config.yaml
num_key_value_heads: 4
norm_eps: 1e-05
rope_fraction: 1.0
tie_word_embeddings: true
max_grad_norm: 2.0
schedule: "wsd"
batch_tokens: 65536
doc_mask: true
MLP neurons of a small language model. Each row is named by its layer, matrix (gate and up: input weights; down: output weights) and neuron, and shows model dimensions 128-255. Each number is 50 + 12 x the weight over its row's rms, rounded and kept within 0 to 99. A neuron's up and down rows have the sign that makes its largest values positive.
Before each neuron's rows, "fires before" lists the tokens most often just after its 100 highest values on Wikipedia text that the model never trained on.

fires before: " ", " The", " T"
L6.gate146:49 52 23 52 51 52 57 46 36 22 64 67 49 48 47 51 75 51 49 65 52 48 63 48 67 47 46 56 76 37 52 51 61 61 45 51 44 54 53 43 51 55 60 53 48 64 48 53 26 54 54 37 41 47 36 57 54 41 89 41 50 50 67 38 51 47 38 54 77 62 60 45 58 32 43 57 64 42 48 39 44 49 52 42 65 71 57 73 75 27 46 57 52 58 63 46 41 58 41 36 43 57 69 55 50 50 38 46 47 41 31 67 54 60 57 32 56 34 52 54 50 39 40 44 56 54 27 46
L6.up146:62 58 27 51 50 51 55 66 51 55 43 60 44 72 61 65 58 48 30 40 56 34 49 36 69 58 47 54 49 57 47 39 40 47 47 33 41 55 27 60 68 49 29 43 57 43 48 53 46 38 36 57 45 61 20 52 53 40 39 58 46 69 90 26 38 60 51 53 45 46 39 53 56 51 67 41 51 75 60 43 60 44 51 64 48 73 35 32 45 52 36 56 62 61 48 36 54 43 55 57 61 61 62 36 65 65 57 60 54 49 37 56 54 56 54 46 58 49 53 59 55 62 51 38 78 69 56 61
L6.down146:39 44 37 60 58 64 33 50 36 49 53 45 53 40 58 47 70 39 47 24 52 69 45 24 48 47 46 38 71 40 28 52 38 33 51 35 35 34 45 31 49 48 52 52 34 44 53 40 36 45 44 65 44 31 43 55 59 42 27 45 60 64 54 51 62 73 45 45 40 50 52 43 57 54 72 53 26 50 39 48 38 58 34 49 36 47 63 63 55 47 33 41 57 46 41 56 58 50 55 37 67 57 58 52 38 46 44 55 35 46 33 59 40 28 66 56 68 56 48 52 52 30 49 59 63 29 65 45

fires before: "er", "istory", "ear", "us", "ou", "re"
L10.gate236:43 33 61 25 64 41 60 50 50 55 59 35 44 47 58 59 44 37 70 60 62 49 43 47 49 35 25 50 46 51 54 61 46 53 37 57 50 55 64 58 49 51 45 33 50 55 47 47 42 56 47 56 66 54 42 31 40 52 78 77 59 59 21 55 61 40 59 59 36 61 46 52 31 35 64 40 48 68 42 58 63 72 63 36 41 54 62 39 48 51 38 60 59 34 55 56 52 67 36 51 48 05 70 61 57 44 43 74 53 48 43 64 31 58 42 53 56 36 61 46 60 58 37 56 53 48 42 63
L10.up236:57 68 92 48 53 74 59 47 58 45 50 55 49 50 43 45 43 35 48 46 49 56 56 35 53 42 30 56 65 51 52 45 45 45 49 75 51 52 64 60 61 36 42 35 56 54 55 64 53 58 60 30 46 63 56 36 63 47 44 52 50 38 31 31 43 88 43 45 43 47 38 69 24 62 64 66 55 51 64 79 51 50 72 40 56 50 36 46 63 28 39 52 65 58 58 60 48 57 58 67 57 39 58 54 52 16 58 67 37 57 31 28 60 33 28 57 43 50 44 54 46 29 64 51 65 53 45 62
L10.down236:41 54 28 65 44 75 45 74 31 52 24 63 49 65 60 63 47 44 61 53 52 66 48 47 59 37 51 47 43 39 43 62 70 27 50 69 56 34 46 28 40 64 69 53 51 51 50 64 67 41 46 44 35 60 49 69 46 55 48 46 54 63 44 34 60 40 48 60 55 34 39 61 25 60 50 43 46 45 37 66 53 67 43 41 55 50 49 48 55 59 55 44 57 54 48 68 31 56 50 53 50 29 45 49 38 37 38 42 47 52 51 46 40 48 68 42 53 59 72 56 63 33 72 46 53 51 65 63

fires before: "i", ".", "q", "m", "^{"
L6.gate15:67 60 62 58 34 49 36 42 49 76 39 74 41 45 61 51 51 45 46 45 50 44 33 42 16 20 53 50 57 28 40 55 61 67 30 48 62 48 83 42 47 38 62 47 65 49 62 43 24 54 69 57 45 52 59 49 31 45 64 44 40 57 55 46 40 61 40 42 69 68 48 55 48 34 50 42 49 60 52 58 61 51 71 61 35 42 48 60 74 33 38 50 30 34 60 57 58 80 49 48 56 38 42 44 58 49 43 47 53 49 55 33 39 50 48 57 60 55 28 64 40 41 40 51 48 60 45 51
L6.up15:48 47 37 70 62 58 57 57 56 74 70 63 52 63 42 52 48 58 52 50 57 47 47 57 38 58 73 47 60 36 45 49 52 66 52 67 40 40 56 40 45 57 42 53 43 57 56 61 41 54 48 28 43 42 58 59 51 62 63 58 73 44 66 43 47 38 39 54 47 52 49 47 44 43 42 46 64 55 60 40 31 45 54 51 62 29 44 59 52 40 56 37 47 42 46 58 70 64 42 48 39 54 46 57 46 38 45 47 75 56 17 62 43 30 69 24 56 67 34 66 47 37 52 43 45 26 71 55
L6.down15:73 38 60 46 51 66 43 54 54 44 50 35 34 32 57 30 47 49 26 53 37 41 57 61 52 47 59 55 46 37 34 45 70 58 40 47 48 49 61 68 58 45 42 55 64 66 63 55 49 65 40 44 40 32 76 51 45 36 65 45 53 52 61 35 52 68 30 46 70 60 51 52 54 43 44 52 59 32 64 66 49 47 47 73 70 39 68 50 65 41 36 65 34 50 45 32 30 72 40 28 49 57 29 44 32 46 44 58 51 50 48 42 39 37 52 39 50 55 60 62 40 33 32 48 21 63 59 31

fires before: "al", "th", "age", "er", "es", "e"
L8.gate389:51 55 53 55 20 49 27 41 55 51 77 28 42 24 49 49 53 59 54 45 57 59 45 33 52 41 47 51 60 37 60 26 35 30 32 29 34 51 60 45 63 78 77 65 50 60 47 71 50 38 34 69 40 60 44 46 42 59 65 28 39 51 64 35 39 54 55 50 37 49 31 53 28 63 51 44 45 47 42 64 39 28 41 61 48 60 51 52 61 59 54 50 62 63 54 44 58 49 35 29 45 59 28 46 60 56 47 58 47 61 62 36 50 44 50 52 49 50 49 50 47 53 34 45 49 41 26 46
L8.up389:55 52 45 61 42 18 36 43 31 45 34 29 57 43 42 55 39 42 37 51 49 44 45 40 53 43 57 65 39 41 53 25 39 53 49 61 40 58 36 60 49 47 47 77 64 56 43 63 31 55 60 60 35 65 35 47 79 39 39 52 56 62 51 48 38 44 50 47 55 53 50 46 46 48 54 37 59 60 62 77 79 50 46 60 38 64 45 52 54 59 31 66 68 55 46 26 54 39 32 37 42 58 55 60 46 50 61 59 67 41 37 50 50 36 34 42 49 72 40 54 45 58 48 50 33 43 53 15
L8.down389:65 45 57 80 66 53 54 48 44 59 39 75 60 54 56 62 43 38 75 46 55 57 49 29 67 57 59 52 69 33 50 51 45 33 65 63 42 60 44 28 62 82 50 58 36 32 64 58 56 42 55 50 55 72 39 53 56 33 43 36 77 43 37 63 58 39 31 43 51 50 49 63 39 28 55 81 25 30 34 69 48 59 46 40 35 43 31 43 63 40 50 42 53 37 38 41 40 46 20 37 34 41 63 44 53 43 39 39 46 47 44 35 36 46 43 54 44 35 29 33 36 55 47 58 57 54 68 41

fires before: " ", "iam", "ie", "it", " as"
L3.gate105:51 49 13 47 37 57 56 49 38 32 59 57 48 55 35 55 59 53 39 37 33 50 68 30 42 32 46 71 40 51 48 52 51 61 55 41 50 35 43 39 60 51 73 42 49 45 26 59 21 75 41 67 28 50 35 72 64 52 51 34 40 34 59 67 47 55 55 49 55 46 30 48 61 43 51 40 62 55 53 70 64 56 57 66 48 49 38 75 59 41 30 78 46 34 42 53 43 57 27 46 53 39 56 69 56 50 47 40 41 52 66 50 46 68 49 41 57 45 37 63 43 49 42 66 35 51 35 46
L3.up105:57 54 58 54 58 64 39 37 61 62 46 72 30 64 64 46 57 36 43 49 59 38 33 49 50 60 66 42 43 67 49 48 22 41 53 44 63 49 58 36 39 62 59 50 37 53 54 50 69 30 48 43 35 50 69 35 45 46 32 58 38 68 63 47 49 73 53 64 68 29 61 46 67 68 53 57 61 49 44 54 66 62 57 69 55 64 59 47 72 42 38 49 46 69 34 50 45 63 54 40 47 37 38 41 51 79 47 61 70 64 44 57 73 58 40 55 44 45 54 44 63 38 51 59 67 80 82 48
L3.down105:65 65 56 55 75 51 46 56 45 64 58 47 44 50 33 52 36 74 47 22 53 29 57 46 42 46 48 57 64 65 64 49 54 48 40 36 39 51 33 53 54 41 45 39 40 42 63 56 64 53 40 69 44 54 44 50 45 28 31 36 46 56 38 73 57 54 37 38 60 54 58 30 40 59 61 69 79 47 79 64 55 60 11 67 55 71 50 48 66 56 71 45 59 70 40 24 53 42 42 70 41 53 40 62 57 37 68 58 66 57 50 76 67 37 28 51 31 55 45 41 42 63 43 56 47 55 48 59

fires before: " m", "2", "i", "m", "}", "^{"
L9.gate66:49 24 57 51 65 52 65 50 58 48 47 18 42 42 29 54 46 42 49 54 42 46 49 38 46 42 23 41 50 57 34 53 49 50 51 67 36 52 49 58 49 36 38 24 64 54 39 41 35 46 48 26 51 35 60 68 47 58 68 54 52 52 81 54 42 51 54 49 49 72 45 42 50 56 56 46 38 58 49 38 71 51 34 50 53 43 40 65 59 40 72 66 60 43 50 65 40 49 58 36 61 39 47 51 40 35 59 31 61 36 44 51 42 35 57 44 31 45 55 72 50 41 66 67 58 52 35 35
L9.up66:49 40 46 55 27 47 30 35 60 53 44 64 58 52 30 42 34 29 52 34 44 43 75 53 66 69 70 64 25 41 22 48 48 42 55 52 44 61 69 14 19 46 54 40 37 57 63 57 41 51 36 36 53 56 64 61 51 43 32 60 42 48 40 43 45 44 53 60 44 43 54 51 53 77 47 39 54 53 58 38 42 41 50 36 70 43 43 29 68 35 43 69 33 45 51 55 53 69 54 48 30 58 40 34 50 47 49 62 53 40 48 55 69 39 44 43 59 52 53 49 36 57 27 65 65 45 49 64
L9.down66:43 53 53 63 34 43 63 27 41 60 65 49 37 41 56 37 49 34 43 49 42 59 65 53 47 84 55 64 52 44 34 58 51 58 51 39 60 58 47 74 43 14 62 45 42 34 41 56 68 57 45 58 43 56 54 42 53 60 33 78 40 61 58 71 39 61 46 55 53 49 42 52 57 41 34 46 51 60 58 61 61 66 30 65 52 61 50 60 52 52 32 61 32 49 49 51 57 52 38 34 40 39 41 52 32 60 52 77 56 43 59 53 57 51 53 63 38 21 54 70 44 53 46 55 47 58 70 41

fires before: " ", " D", " L", " S"
L6.gate414:63 36 65 51 53 61 56 61 26 44 56 66 53 33 42 51 65 44 43 64 71 45 51 36 21 41 59 57 65 49 40 51 71 46 57 62 72 45 71 40 60 53 48 38 55 51 41 52 37 46 54 51 41 56 74 51 38 48 48 60 46 42 38 44 57 72 49 44 33 36 43 59 25 55 29 53 34 33 36 42 56 57 44 49 73 64 69 51 31 66 53 44 40 45 53 28 39 51 55 65 53 48 36 52 50 53 68 43 35 46 45 41 56 45 73 51 62 52 50 69 39 57 27 59 38 88 60 51
L6.up414:47 50 46 58 68 53 42 64 43 54 69 68 33 39 57 28 66 65 60 27 55 58 57 56 28 42 61 55 51 36 67 62 50 45 49 77 48 37 54 63 52 63 55 33 53 50 34 71 29 44 39 42 49 59 49 41 44 50 38 56 55 40 51 44 73 66 47 39 73 20 48 53 23 55 33 30 22 56 35 51 61 44 61 68 61 61 65 60 62 67 53 39 55 52 50 41 31 52 42 49 44 45 26 47 71 46 66 53 71 42 50 48 36 65 59 49 48 42 49 52 54 32 39 51 47 60 55 41
L6.down414:44 65 47 57 46 46 30 66 22 41 46 99 48 41 60 54 52 47 57 61 49 66 51 49 52 47 65 44 56 45 66 59 58 42 56 75 44 44 29 36 73 73 44 44 42 57 52 41 50 46 60 43 52 52 42 44 55 46 38 54 74 40 53 42 47 52 53 54 62 34 47 69 60 66 25 45 43 52 38 30 49 58 56 37 63 47 46 65 56 44 48 63 45 57 60 45 49 53 37 52 58 52 62 64 55 46 70 50 37 56 46 47 29 43 57 53 68 37 63 58 54 72 49 68 36 62 46 55

fires before: " ", ",", " the", " of", "or"
L8.gate329:53 48 35 57 65 49 49 57 40 57 41 63 40 47 39 39 68 49 52 59 53 47 54 60 58 54 51 56 70 57 54 69 50 57 74 49 33 46 43 70 51 53 79 58 36 59 54 50 59 55 61 47 44 70 51 65 38 30 41 60 31 47 83 46 45 37 53 38 51 48 64 71 61 62 50 39 49 57 40 48 39 28 49 40 28 53 45 51 60 56 43 80 40 53 51 37 62 62 69 52 56 59 42 47 57 59 65 66 69 42 55 49 67 44 44 55 66 52 49 46 65 73 55 43 47 46 37 53
L8.up329:48 53 35 43 62 45 47 51 57 57 42 47 55 68 53 57 45 45 72 55 50 54 37 60 59 42 61 50 47 46 43 51 34 70 30 50 49 33 37 51 41 51 71 32 59 57 50 76 54 44 62 43 31 52 52 61 14 42 68 46 60 36 53 44 52 57 50 55 60 50 56 34 51 50 40 55 27 58 84 52 57 59 60 48 45 71 46 46 31 55 82 40 78 45 34 42 39 76 66 51 28 77 53 44 58 53 42 44 56 47 49 48 40 63 62 30 58 36 45 71 24 64 48 44 64 31 53 65
L8.down329:62 62 48 64 39 41 48 32 53 38 44 40 55 47 37 46 51 38 46 43 54 50 63 51 57 59 46 54 56 34 53 39 71 60 59 51 45 62 44 42 36 37 66 37 17 22 44 43 35 52 48 46 50 63 46 47 55 61 32 57 56 49 56 49 61 55 37 22 66 42 45 50 76 57 65 48 67 26 37 39 36 52 46 44 50 34 19 60 56 58 34 38 43 56 52 60 69 40 52 52 66 54 35 53 48 48 59 64 41 44 53 64 53 48 45 34 37 56 59 56 35 65 54 51 37 81 65 33

fires before: " ", "-", " B", " S", "The"
L2.gate276:56 49 36 54 57 42 21 57 58 61 32 51 60 35 44 46 44 59 52 49 47 55 64 31 47 38 67 57 58 35 69 62 46 55 58 54 54 35 70 58 67 50 61 55 53 49 46 87 37 58 65 52 38 50 55 50 53 67 46 48 72 38 49 47 51 36 20 60 41 36 28 45 67 61 33 47 49 46 26 40 43 50 61 76 56 52 52 45 43 67 36 49 55 45 39 42 53 54 49 42 56 67 45 55 42 75 73 59 47 68 58 45 41 40 61 58 46 20 57 66 35 39 65 49 52 55 51 58
L2.up276:50 52 44 63 50 26 55 37 48 53 41 61 55 60 43 59 48 69 66 51 34 54 72 40 63 45 52 39 46 37 68 48 44 36 38 67 42 61 53 55 64 58 35 42 32 48 56 51 28 28 77 35 58 37 35 54 45 49 58 72 62 36 51 42 57 43 45 67 48 41 39 40 65 57 39 52 42 30 85 60 33 50 48 56 62 38 76 62 79 65 46 49 46 44 41 25 62 65 51 65 75 67 64 52 46 33 59 60 65 44 51 36 56 43 56 28 43 46 36 46 41 59 55 72 56 53 53 55
L2.down276:35 67 41 52 45 79 53 48 40 24 39 75 38 49 54 39 47 63 33 38 50 53 39 35 54 41 60 57 56 34 78 50 46 68 54 74 40 45 47 73 54 57 58 60 32 46 63 73 28 45 59 42 50 47 57 60 66 34 33 61 62 68 40 49 61 70 42 64 39 47 31 58 52 44 38 61 51 52 33 57 63 49 45 70 47 61 53 59 47 55 43 42 57 29 52 42 33 55 53 55 60 34 48 56 32 56 63 37 45 48 55 35 59 70 69 51 57 39 40 50 39 52 51 52 50 47 41 50

fires before: " ", " B", " n"
L7.gate152:40 32 44 42 31 71 38 57 32 60 42 69 57 61 64 49 63 45 22 63 28 46 51 40 60 35 64 54 38 69 50 42 86 38 60 53 41 45 33 46 37 48 46 42 53 51 50 37 26 53 65 67 43 68 53 39 35 40 53 55 50 66 36 56 22 55 40 36 54 45 62 61 62 49 53 49 55 18 59 44 61 51 35 61 39 60 51 44 51 34 45 46 71 68 60 36 46 58 53 38 56 46 48 74 64 24 78 50 36 44 56 68 63 54 52 45 51 35 39 46 40 43 51 35 65 50 69 68
L7.up152:50 56 48 60 52 53 53 49 40 57 40 60 70 51 31 55 62 62 62 30 48 18 77 39 47 38 52 63 46 59 56 46 50 64 29 65 55 67 56 50 53 60 65 41 74 56 34 74 44 45 33 48 45 56 41 40 42 54 58 65 79 62 70 30 53 52 50 49 35 52 37 40 57 40 41 41 49 82 48 31 64 57 57 48 41 47 41 56 57 66 30 36 53 47 54 17 52 50 50 67 60 72 64 41 49 59 63 72 44 53 56 54 56 48 36 55 36 46 66 43 48 35 53 66 59 76 45 50
L7.down152:17 27 47 60 27 55 37 69 54 43 47 65 41 52 74 71 52 55 48 65 69 60 59 40 58 40 72 58 45 72 62 52 45 42 32 63 48 47 24 26 60 57 50 28 56 29 57 59 42 71 48 41 70 53 45 39 57 51 45 54 55 48 64 47 37 40 42 50 38 45 59 78 35 47 50 48 57 29 60 35 23 47 45 48 50 63 69 53 65 43 55 50 54 60 44 30 61 64 37 42 27 64 64 48 61 71 44 44 64 33 42 55 49 48 67 50 44 60 57 54 44 59 33 45 58 52 38 41

fires before: "t", "or", "ics", "all", "et"
L2.gate432:46 47 62 39 27 45 38 51 46 43 46 51 73 47 60 56 51 60 51 72 52 42 50 39 58 33 69 66 62 60 59 45 54 34 41 82 60 38 40 55 43 64 55 50 65 48 56 46 54 43 52 32 46 37 42 29 48 33 29 56 69 45 44 45 53 36 38 55 41 56 47 59 30 43 36 55 29 50 68 53 26 53 66 59 51 63 50 46 54 39 61 57 51 73 46 66 38 47 47 55 56 55 46 58 43 68 33 57 51 21 36 43 39 28 35 62 66 55 57 42 61 48 70 40 33 50 23 38
L2.up432:39 47 49 38 64 47 58 41 53 56 63 55 56 52 51 66 25 39 39 62 68 69 62 47 48 68 37 58 36 44 41 54 48 33 58 61 46 35 60 43 30 41 36 43 35 58 25 62 54 44 72 56 31 42 35 34 52 45 66 46 50 61 49 50 47 34 49 50 50 53 50 43 36 57 53 59 44 58 49 44 54 66 45 65 55 56 22 53 68 57 47 59 62 33 38 53 46 68 52 48 42 45 24 62 43 62 44 53 65 41 19 56 54 40 41 52 66 72 53 36 66 48 60 52 40 17 50 63
L2.down432:56 31 51 20 46 55 51 46 66 42 54 68 53 72 49 26 42 54 43 38 44 71 53 51 39 33 66 49 27 49 49 41 50 50 49 20 59 52 36 35 53 54 57 82 44 62 57 53 45 41 52 43 58 72 63 46 39 42 53 41 57 42 57 41 57 52 49 49 43 50 42 39 54 23 51 41 54 64 54 48 64 52 50 30 56 47 48 74 44 65 47 55 60 53 57 74 36 45 49 53 44 48 63 75 61 25 50 49 54 45 44 67 44 51 44 38 48 38 35 55 55 32 52 59 56 45 59 55

fires before: " ", "y", "ic", "i", "ip", "n"
L12.gate184:48 59 65 60 52 40 45 78 28 65 52 31 61 55 54 43 56 39 45 53 53 52 43 63 32 35 65 56 44 27 45 71 45 78 44 48 56 55 65 59 61 35 50 35 45 55 50 43 39 71 30 50 42 57 57 65 41 50 48 35 49 40 59 33 43 41 52 36 47 40 33 54 62 26 60 38 47 24 53 36 47 58 56 92 40 48 20 59 48 42 32 64 73 61 43 52 47 53 54 59 52 48 46 68 52 50 43 29 58 39 48 66 56 66 65 64 32 47 31 68 56 61 45 44 61 50 40 29
L12.up184:62 60 61 24 66 33 51 52 40 66 46 57 44 47 61 46 53 57 78 45 34 52 51 41 46 38 42 42 31 49 31 53 67 35 55 65 53 55 38 65 69 29 31 34 50 43 56 39 37 60 63 37 48 62 45 40 56 43 28 31 52 54 61 54 61 48 42 47 30 49 37 10 67 31 47 49 47 54 40 47 42 46 54 57 76 51 40 54 57 51 46 59 61 44 73 69 48 56 46 54 42 58 58 53 33 39 53 52 23 36 45 58 45 51 38 40 30 52 50 50 79 37 54 70 37 38 52 56
L12.down184:31 75 59 36 37 47 38 64 49 57 50 39 48 53 48 64 49 45 38 70 64 45 56 56 66 39 72 58 30 59 49 50 67 54 39 57 43 34 51 65 52 44 45 28 45 51 43 67 55 40 36 20 46 60 51 67 33 47 71 37 61 52 72 49 51 56 30 59 42 51 67 40 47 39 46 60 67 49 62 54 54 57 66 82 67 60 34 40 48 55 53 33 71 45 58 52 49 65 77 46 63 35 42 74 48 56 60 53 80 67 47 57 38 49 64 44 47 52 42 31 60 63 44 50 57 43 52 49

fires before: "y", "ter", " ", "ad", "el", "ect"
L10.gate406:38 64 42 54 55 40 47 54 38 43 50 45 57 57 52 65 77 51 51 37 44 15 63 37 46 32 28 67 69 49 56 52 29 44 45 43 54 39 34 39 72 57 40 31 46 47 48 49 60 67 43 47 46 40 47 50 55 53 32 41 58 73 42 51 61 57 53 34 58 50 59 49 50 52 47 41 38 53 76 74 44 35 46 39 34 55 42 57 72 40 58 32 59 57 37 27 52 59 71 30 44 71 30 61 46 45 41 57 61 44 51 61 28 73 42 58 67 43 15 46 38 51 67 57 64 36 48 67
L10.up406:69 47 56 35 35 51 41 48 46 47 45 45 66 54 50 30 46 51 52 55 22 53 46 49 23 32 33 61 52 71 61 59 47 58 60 75 49 56 30 39 66 43 51 27 57 66 49 38 36 47 47 31 64 53 46 45 45 51 34 37 58 49 63 55 56 55 63 67 48 47 57 62 49 34 51 49 63 54 53 59 04 42 42 42 47 61 48 44 56 40 39 54 31 33 26 50 52 75 54 57 52 67 62 28 22 41 50 60 61 31 46 50 40 34 45 59 64 61 32 69 77 40 33 45 37 58 60 62
L10.down406:46 48 53 39 35 39 41 49 49 40 35 89 54 63 47 31 58 46 27 38 79 60 55 48 27 59 62 57 48 62 20 48 30 44 52 68 52 34 37 48 63 66 63 53 70 46 51 48 45 42 61 68 54 35 36 32 50 51 44 16 59 42 61 51 59 32 57 35 56 40 56 41 27 48 77 57 54 42 50 61 53 49 43 52 37 55 24 49 57 35 63 47 60 58 51 52 67 59 32 46 73 35 39 65 47 49 43 61 54 50 65 47 47 47 59 62 57 62 42 46 50 52 44 38 40 51 47 38

fires before: "it", "ar", "ice", "iam", "es"
L3.gate235:45 49 57 65 49 38 53 70 34 52 45 66 44 59 48 59 43 40 41 47 49 46 73 55 59 40 54 54 36 45 49 51 69 46 72 54 55 59 69 50 45 66 54 40 58 45 37 54 50 51 55 48 30 58 49 29 49 29 68 56 44 26 64 52 49 41 54 53 41 55 71 32 37 53 33 66 59 66 67 50 59 59 49 40 63 35 48 35 55 60 24 40 53 83 54 72 39 58 54 43 63 60 49 68 62 57 60 33 63 44 59 26 40 61 49 53 34 54 65 69 43 59 58 29 62 59 32 49
L3.up235:45 47 61 52 30 51 53 38 44 51 50 73 78 49 54 49 51 45 67 43 50 52 62 51 45 58 39 47 10 63 54 51 65 64 55 36 57 49 70 62 64 57 62 52 37 57 27 49 22 67 49 35 60 49 50 32 48 39 58 40 41 46 50 64 40 55 70 60 41 57 38 29 52 34 49 58 46 54 45 34 52 62 55 31 39 57 45 28 43 58 29 43 28 40 51 60 48 54 42 47 51 41 50 71 58 57 58 47 35 34 40 48 35 52 46 53 39 66 39 49 37 57 28 55 68 42 55 48
L3.down235:60 55 42 51 44 33 56 36 72 64 55 54 53 50 43 58 47 47 51 43 56 65 48 73 55 50 64 56 28 55 59 46 44 42 41 65 62 68 51 39 40 43 70 42 47 40 54 45 53 60 73 53 48 42 58 41 37 46 31 52 54 52 57 67 50 47 35 39 49 45 64 68 50 82 50 38 49 55 62 48 60 61 40 42 52 43 48 45 48 61 41 53 32 68 42 56 44 52 58 67 56 47 37 57 61 44 47 40 57 45 72 45 50 47 55 47 35 41 49 44 49 34 48 55 34 48 25 51

fires before: "|\n", "ork", "le", "|---", "ing", "ise"
L9.gate434:55 62 59 36 43 62 68 44 43 64 51 31 59 41 44 37 45 55 52 49 63 54 18 62 47 33 52 70 20 50 53 38 61 34 57 51 47 67 56 35 57 42 43 63 49 56 50 50 33 33 39 59 10 65 54 43 64 34 53 39 44 32 43 54 41 58 40 58 34 47 40 54 32 57 58 41 38 40 30 44 65 59 61 53 42 56 46 38 62 52 69 44 60 35 73 51 64 56 78 56 64 38 46 66 40 42 53 57 70 60 42 49 48 38 72 50 45 44 23 70 63 59 49 41 45 49 50 42
L9.up434:53 55 49 47 35 61 49 59 62 58 66 29 70 54 41 59 59 54 40 23 53 46 49 37 58 55 42 62 39 49 55 47 46 71 50 63 47 56 39 48 65 36 41 60 36 36 41 45 18 45 43 55 33 72 62 73 52 52 56 42 58 32 37 59 46 42 39 40 54 35 37 71 51 58 27 36 59 74 39 27 52 47 61 52 50 52 67 28 79 61 29 45 48 33 50 49 52 51 42 32 62 52 48 61 52 68 50 45 54 33 18 58 51 13 40 48 38 60 25 42 69 35 59 44 74 70 56 54
L9.down434:39 50 48 60 68 51 47 51 51 50 50 81 36 76 69 63 56 59 70 41 43 37 40 40 50 49 42 45 56 58 68 52 24 46 52 36 54 59 48 26 54 70 39 57 36 38 50 65 57 63 60 50 61 55 33 50 26 44 50 43 58 52 43 60 43 49 51 47 34 50 67 75 38 46 37 55 67 62 34 49 71 57 47 41 34 67 54 38 83 55 22 41 49 33 64 62 54 58 56 39 57 54 55 62 41 60 43 43 52 62 51 46 35 36 42 60 28 40 39 73 47 34 44 58 58 63 59 52

fires before: " ", "or"
L12.gate191:57 45 55 40 42 61 32 51 46 42 41 47 51 62 50 49 49 41 49 44 35 46 28 59 54 30 66 48 65 33 62 68 54 33 59 52 36 47 63 27 43 52 38 26 57 39 57 53 46 67 71 48 42 60 50 45 32 53 40 32 48 29 45 52 50 64 31 48 44 40 49 64 46 38 36 53 41 48 57 64 35 47 40 78 50 50 41 78 56 41 58 55 65 73 52 31 40 65 36 45 64 69 53 39 47 58 59 48 61 60 67 56 33 58 63 45 78 50 42 63 45 52 69 60 58 60 44 46
L12.up191:36 57 43 50 35 54 45 53 59 39 58 58 59 44 33 55 80 42 50 34 51 73 65 41 31 47 71 63 39 45 67 66 45 57 43 54 49 52 46 68 40 65 61 50 41 41 52 66 30 65 76 28 52 34 41 54 56 63 42 38 65 52 42 60 51 60 39 43 32 65 45 54 31 49 40 69 34 57 67 52 41 44 49 77 24 59 34 55 28 53 49 50 71 43 51 37 64 58 63 44 52 54 53 58 75 43 66 34 43 51 35 58 47 55 46 31 76 59 48 45 52 52 68 67 60 46 59 55
L12.down191:67 61 55 30 52 51 28 47 62 41 50 96 49 49 60 48 48 44 55 45 61 57 56 55 49 37 59 58 55 56 54 39 50 39 46 54 44 62 51 63 62 46 44 58 53 46 35 50 60 83 50 43 57 60 45 33 41 39 59 34 48 61 55 39 19 54 32 43 67 56 54 69 26 46 39 59 30 55 58 46 53 44 46 50 57 78 63 76 37 43 39 43 34 27 53 48 46 68 36 64 58 58 62 37 63 24 61 38 42 79 49 45 46 50 33 67 54 55 53 57 55 47 57 55 46 51 39 46

fires before: "ear", "ard", "oun", "outh", "ou", "our"
L11.gate352:38 37 47 30 51 79 70 54 46 42 38 32 53 54 46 69 56 15 45 30 58 47 41 69 46 40 44 52 45 55 44 48 47 50 38 48 39 40 62 58 65 39 58 47 59 39 30 36 45 42 48 30 52 28 65 64 51 52 39 53 44 34 41 55 59 38 51 35 47 40 67 54 21 47 54 39 45 53 53 53 45 62 61 58 59 45 45 32 66 34 41 60 37 35 46 59 55 53 53 37 51 32 49 47 42 26 42 63 43 40 39 55 50 66 33 36 66 62 37 44 45 50 56 51 69 40 57 58
L11.up352:42 50 66 52 37 43 64 57 71 39 68 43 56 50 36 32 67 42 61 72 62 53 60 49 56 44 49 31 50 46 78 63 49 54 42 39 48 62 54 29 59 46 72 47 30 41 15 45 59 53 43 45 61 28 72 25 33 28 43 53 68 34 50 31 47 46 50 39 27 63 66 61 28 22 62 57 43 56 37 45 41 53 51 65 38 40 56 40 49 50 51 58 72 40 40 54 47 50 61 45 46 45 56 45 50 48 80 65 35 57 48 41 45 59 53 43 19 43 70 43 50 27 69 58 66 50 28 57
L11.down352:72 23 66 44 46 41 59 34 46 52 70 53 39 49 54 34 43 42 57 22 42 70 37 48 39 29 26 41 41 49 56 50 42 57 62 56 66 61 51 41 53 46 52 40 34 55 61 63 36 41 53 49 41 26 49 47 41 48 51 42 55 43 23 50 46 61 24 52 40 33 62 56 56 30 45 47 54 55 61 49 68 59 40 60 37 55 56 54 57 37 46 48 47 34 68 65 74 53 63 67 34 56 42 67 46 50 30 43 34 52 38 37 35 63 43 37 48 30 53 23 56 55 55 58 38 65 45 46